config = dict(
    n_layer=10,
    n_head=18,
    head_dim=64,
    vocab_size=16384,
    norm_eps=1e-06,
    qk_norm=False,
    init='normal',
    init_std_qkv=0.0129,
    schedule='wsd',
    final_lr_fraction=0.0,
    z_loss=1e-05,
    steps=7419,
)
MLP neurons of a small language model. Each row is named by its layer, matrix (down: output weights) and neuron, and shows model dimensions 416-543. Each number is 128 + 32 x the weight over its row's rms, rounded and kept within 0 to 255. A neuron's up and down rows have the sign that makes its largest values positive.
Before each neuron's rows, "fires before" lists the tokens most often just after its 100 highest values on Wikipedia text that the model never trained on.

fires before: " the", " its", " a"
L3.down707 [140 149  91 133 156  99 132  80 133 134 137 112 115 128 122  94  60 170 157 146 115 143 163  87 129 107 164  79 113 146 109 124 157 122  96 147  70 165 138 124  75 128 159 134  63 140 116 165 159 134 208 126  99 142  95 110  98 113 133 126 170 107  57 135 183 149  85 165 157 109 150 138 152  97 105  96 125 152 160 166 121 129  94 143 102 181 162  76 142  86 116  91 133 118 178 146 129 121 150 110 148 172 127  89  88 101  91 109 140 162 127 132 150 126 195 101 125 124  93 157 134 139 138 155 156 183 146  89]

fires before: " |"
L3.down509 [171 113 118 173 170 175 161 126  89 130 117 104  83 111 163  78 138 110 126 141 195  91 164 133 119 128 126 139  95  85 173 137 132 128 151 132 114  44 192 137 121 141 107  93 127 127 118 140 175 120  74 138 145 104 141 200 146  82  90 114 246 123 160 137 134 208 192 141 119 113 136  92 103  53 154 103 112 103 161 167  81 136 124  95 145 132 145 132 116  99  89 155 126 114 106 132 176 127 132 140 151 114 130 132 133  72 153 133 119 142  85 157 132 156  71 144 199 131 111  68  96 108  97 111  84 169 120 165]

fires before: "\n", " |", "\n "
L2.down309 [138 119 104 128 150 134 168  87  92 113 198 109 137  78  71 146 100 134 181  98 139  44 126 164 154 102  81 110 175 143 144 119 165 169 108 165 151 107 141 107 123 134 158 120 162  79 139 103 153 172 193 100 150 142  85 103 175 184 138  79  40 111  77 139 139 134 122  88 132  83 140 117 163 138 148 130  66  99 141 130  99  81 158 119 118  95 120  79 118 112  93 128 167 159 115 138 162  81 154 129 117 120  85 129 120  90 137 152 136 154 144 116 119 114 136 147 125 158 102 186 127 108 146  96 129 134 122 155]

fires before: " and", ".", " in", ",", " from", " to"
L5.down286 [109 108 172 130 152 135 162 217 140 126  93 125 133 120 128 126 133 185 124  82 180 152  60 119 122 115 182 155 103 123 181  87 143 111 146 162  92 156 115 148 102  87 179 137 121  96 122 162  85 103 141 113 111 155 125 115 130 129  99 148 157 112 134 120 151  97 146 108 127 111 134 118  91 143 156 132 128 142 173 153 170 149 176 127 137 126 129 175 120 143 128 196 127 120 161  74  92 112  89 149 119 147 163 119 155  74 106 129  97 132 183 109  63 101 138 137  94 116 108 144 112 169 188 150 161 149  99  91]

fires before: "\n"
L3.down883 [145 123 133 123 142 133 139  76 167  90 145 123 142  87  56 172  77 160 131 128 126  99 141  94 133 120  99 174 149 142 182 121 134 153 138 159 180 121 101 202 104 168 127 147 135  89 155  99 178 150 123 137 123 169 176 134 160 142  94  93  66 108 163 105 147 185 137  70 190 135 113 113 118 133  97 166 109  78 180 113 195 161  85 124 108 140 105 117  80 213  93 136 136 125 119 132 122 147 134 158 121  95 104  99 151 105  78 161 112  95 176 115 160 123 132 163 162 154 134 183 107 170 114 109 131  36 128 131]

fires before: " the", " its", " these"
L5.down716 [ 96 135 148 110 154 126  93 126 115 167 129 104 163 146 107 146 117 176  87 158 168 157  67 119 144 134  88 103 186 151 137 128 130  56 119  68 155 171 180 136 115 101 140 125 131 101 140 199 106 175 179 102  65 183 127 183 191 104 134 154  97 131 131 163 147 133 168 139 154 131 154 133  24 142 158  91 169 119 164 137 111 158 127  52 120 174 128 103 131 105 160  78 144  20 152  98  92 113  72 139 161 134 123 101 175 129  89 173 154  85 115 145  95  78 109 168 156 188 157 128 122 183 137 137  98 101 163  98]

fires before: " of", ":", " with", " in"
L3.down201 [168 122 137 105 115 162  93  70 111  92 108 165 136 125  85 118 165 129 112 164 156  83  83 141 116 115  87 164 126 174  79 143 134 138 132  94 124 129 168  66  90 148 105 156 106 119 170 151 153 139 108 159 119 160 160  92 118 126 120 112 165 162 160 106  97 169 108 128 146 118 154 185 147 101 149 115 153 116 109 173 152 113 114 104 114  88 125 170  60 146  90 153 109 173 135 143 167 174  75 113  90 111  84 157 143 116 165 121 184 137 136 122 110 177 104 144 124 116 118 106 178 140 217 152 163 119 118 107]

fires before: " |", ".9", ".6"
L3.down124 [113 116  91 100 169 143 158  85 143 113 100  99 158 145 144 118 156 176 113 153 119 145 144  80 150  71 117 107 156 134  70 142 117 109 161 120 108  98  91  93 136 139 170 164 173 154 126 120 135 177 127 131  68 124 173 104 132  86 127 124 110 120 139 150 107  72  83 126 109  97 118 207 205 147 165 132 142 153 153 138 155 141  44 151 130 134 117  89 122 135 156 117 147 142 110 140 136 101 130 115 161  95 105 117 111 135 138 137  84 164 113  91 112 127  69 166 130 114 164 124  83 106  99 181 110 134 125 162]

fires before: "\n"
L5.down466 [162  72 120 111 122 198  92 199 101 123  86 140 118 104  68 151  92 168 105 132 142 136 163 127 149 187 136  57 183  75 129  74 113 149 128  76 131  99 134 102 136 148  85 174 176 124 150 113 132  89 130 136 143  94 186 123 110  95  96 114 140  94  98 109 150  81 125 130 131 144 148 109 117 144 116 159 110 117 114 105 171 178 183 127  99 115 122 130 118 126 137 130 149 112  72 116 169  71 155 207 130 145 137 122 162  97 137 183 142  88 141 195 155 135 187 115 121 178 138 160 188 132  75 111 179  67 139  99]

fires before: " |"
L3.down604 [126 101 117 151 112  70 146 126 127 120 153 101  90 198 112  90 147 120 174  91 147 141 166 135 188 168 203  82 159 169 160  84  93 122 143 127  85 201  84 130 185 106 133 199  82  88 141  80 135 146 161 167 153 163 124  92 134 107 119 158 164 160  90  97 141 138 111  88  88 155 152 167 120  65  95 126  87  72 156 166 177 181 139 122 127 115  76 123  96 122  67 108 128 117 128 155 121 146 156 215 133 138 122 150 137 136 143  85 105 150 136 138 138 109 154 151 115 148 142  97 159  29  54  74  93 123 116 112]

fires before: " |", "00"
L5.down750 [165  76 115 124 129 111 164 108 107 171 117 126 145 165 143  85  87 119 160 141 152 127 102  86 123 118  93  41 154 147 112  74 106 105 179  96 104  96 193 110 168 120 112 143  82 110 171 108 166 128  89 165 147 143 109 148 136 146 110  92 122 134 149  87  85 107 184 194 146 128 124 101 149  97 138 133 129  59 178 134 143 161 118 102 139 123 114 115 119 179  85 121 117  74  44 124 120  84 170 126 139 116  90 152  69 165 127 121 161 134 131 141 119 115 107 116  83  81 100  82  84  93  82 134 145  87 103 117]

fires before: " |", "',", "'", " -", " March", " –"
L3.down747 [165 154 144 127 113 146  91  92 127 153 148 187  84 124  84 125 156 139 158 149 147 134  90 135 126 168 122 120 136 119  89 133 111 135 155 118 160 114 137 126 160 150 123 122 175 170 138 151 121 193 176 119 178 112 123  87 132  71 102 165 153 174 135 106  26 173 132 171 146 113 124 158 164 176 133 125 118  86  82  94 139  84 117 131 114 116 115  70 123 114 117 136 170 124  95 103 148 126 103 114 171 120 113 178 118 138 120 126 110 174 126 102 183  81  60 136  59 191 203 162 146  76 168  85 135 136  94 131]

fires before: " by", " in", "ed"
L5.down490 [ 76 143 117 106 141  95 153 129 124  81 127 155 117 150 104 113 161 159 137 134 120 131  47 137  91 117 105 167 124  94 122 166 140 163 181  82 114 125  85 111 141  96  98 142 205 170 118 103 111 132 148 151 138 163 152 111 113 179 153 183 124 157 145 129 105 116 153 153  74 159 102 129 129  89 111 136 118 161 146 129 172 140 155  88 123 110 139 158 132 113 134 102 154 133 120 152 103 174 140 126 131 123 100 121 194 186  88  68 125 158 178 168  88  75  96 169 122 114 155 121 111 160 148  80 159 139 142 150]

fires before: " the", " his", " this"
L2.down882 [126 147 159 146 128 110  98 156 126 112 143  98 146 126 165 114  94 146 137 163 110 116 153 133  95 128 100  92 144 145 170 129 165 111 132 149 207 186 152 125 156 200  99 150 109 152 131 211 145 101 139  83 131  66 173 130  82  97  99 132 145 113 137 135 121 145 118 145 113 116 145 154 168 120 189 143 106 145 143 160 144 146  67 116 101 166 168 126  94 160 104 128  71 117 129 111  87 132 145 164 114 170 137  97 156 119  90  80  95  91 120 113 110 116 162 129 141 184 104 171 160 145 153  99 119  80 118 139]

fires before: " |", ".5"
L3.down381 [141 117 159 131 109 163 166 177 115 106 131 118 123 112  36 115 107 141  54 148 131 167 118 127 113  87  74 101 132 172  97 159 108 113 124  94 124  95  83 101 165 126 206 133 108 160 184 106 106 137 100 104 149  83 108  89 157 107 111  94  57 198  87 142 138 125  66 145 142  75 153 123 164 104 175 148 107  44 127 119 170 108  96 107 160 130 113  86 154 130 137 138 151 129  83 165 152 146 131 103 163 132 128 176  49 128 110 150 113 129 101 173 124  93  96 112 138 102 168 128 160 155  58 108 195 154 141 184]

fires before: "\n"
L3.down149 [169 137  77  99 104 171 147 122 134  78 162 118 102  91  50 124 110 119 164 151 107 197  71 115 115  15 147 176  74 118 154 159 123 132 100 109 134 100 176 110 142 117  95 191 135 123 142 134  68 179 113 113 163 134 175 115 106 108 102  96 142 110 102 158 136 177 118 122 211  98 129 135 149 103 125 115 155 155 142 189 150 134 166 121  91 132 110 114 155 121 166  90 141 133 131 172 128 166 136 109 112 120 121  97 129 132 149 154  98 145 166  99 206 158 132 147  70 162  68 141 108 100 116 156 126 146 112  67]

fires before: "\n", " "
L5.down512 [ 99 170 132 135 134 126 159 126 128  96 151 167 103 169 171 118 177 158 144 101 180 121 129 134  48  84 215 140 126  68  85  96 144 113 174 155 177 181 154 131 120  77 178 181 161 171 161 132 155 142  44 130 168 116 124 110 143  95 105 154  78 121  96 130 151 151  75 112 113  84  97 130 140 114 137 123 116 102 158 104  98 132 128  96  91 122  76 144 149 136  91 153 110 138 143  42  94 150 169 163  53 173 174 134 142 101 119 153  99 142 135 120  97 138 125 137   2 125 110 116 157 112 124  87  64  89 105  57]

fires before: "\n", " It"
L2.down217 [138 139 122 100 137 123 140 103 160 209  95 139 127  95 111  94 118  71 122 140 123 117 162 120  90  97 123 134 134  46 149 146 137 127 149 147 105 128 119 173 124  65 180 124 155 136 125 107 150 111 160  96 155 130 170 110 114  96 114  86  69 131 147  98 118 118  45  84 124 128 121  79 157  99 151 137 125  92  86 142 117  71 146 155 106 102 124 136 155 152 162 194 123 169 142 165  78 153 180 125  34 157 137 146  97 146 122 150  83 114 106 170  97 127 109  68 135 153  57 109 132 123 142 116  83 121 106 181]

fires before: "|", "\n", " |"
L5.down480 [137 107 127  89 137 118 110  76 162 153 103 151  93 143 144 127  86 154 134 184 159 102 138 161  84 116 133 118 137 127 136 122 128 101  94  23  99 144  97 149 126  68 115 106  79 114 139 167 110  61  85 131 131 131 196 150 142  98 131 118 102 111 132 105  79 148 118 155 136  84 184 154 126  91 121 145 141 143 163 199 126 111 127 163 108 134 131  98  98 111 130 135 117 125 147 124 123 133 134 184 131 112 132 138 164 139  92 130  90 107 145 152 117 163 107 137 137 162 160  88  54 124  91  58 139 150 131 103]

fires before: "\n", "-", " 2."
L5.down840 [ 60 124 137 136 108 156 145  95 113 112 177 191  70 171 149 148 102  91 105 146 125 148 125 119 117 130 137 138 181  99 125  76 152 150 143 110 144 146 126 165 111  87 139 161  83 185 112 177 126 165 125 157 116 132 197 150 117 174 143 149  84  93 106 144 141 167  95  83  89 149 157 184 137  51  65 171 129 114 127 111  76 124 134  92 119 159 164  97  55 150 151  89 130 116 105 141 120 158  93 173 217 117 110 133 157 144 150 166 124 188 156 147 102  75 119 139  93 186 116 118 143 144  74 111 183  88  61  84]

fires before: " |", "\n", "==", "animous"
L2.down534 [155 148 123 164 140 101 156 160 113 162 173 119 156  67 102 141 124  88 162  71 100 176 127 140 101  86 170 157  76 151 157 141 110 162 107 122 109 135 166 163 149 128 138  85 167 153 206 129 175  66 169 140  75 138 140 134 140 126 143  46  56 129 235 110 122 140  60 167 162 114 145 165 133 165 116 124  71 110 158 128 127 151 133 138 119 115  55 107 157 142  98 151 113 100 102 103 116 201 135 146 136  99 146  83  90  37 117 115 114 158 118 139 146 138 159 149  92 129 122 105 153 172 195 145 146 143 144 117]

fires before: "\n", "-", "|", " |"
L3.down890 [ 94 128 105 121 171 135 149  56 119  47  91 171  91 132 136 116 168 174 128 101 170  84 162 131 124 153  97 101  94  66  97  93 163 175 114 146 131 135 153 144 112  29 102 109 118 150 166 148  67 163 134 175 131 111  89  70  78 131 116 163 120 134 100 131 123 137 124 180 145 154 163 157  77 144 120  79 111 110 140 152 104 153 169 150  75 120  93 154 117 152  45 123 150 144  88 141  78 136 149 143 131 124 107 152 146 105 137 139 153 182  33 199 153  63 151 143 131 119  59 101 144  64 128  49 152  72 125 116]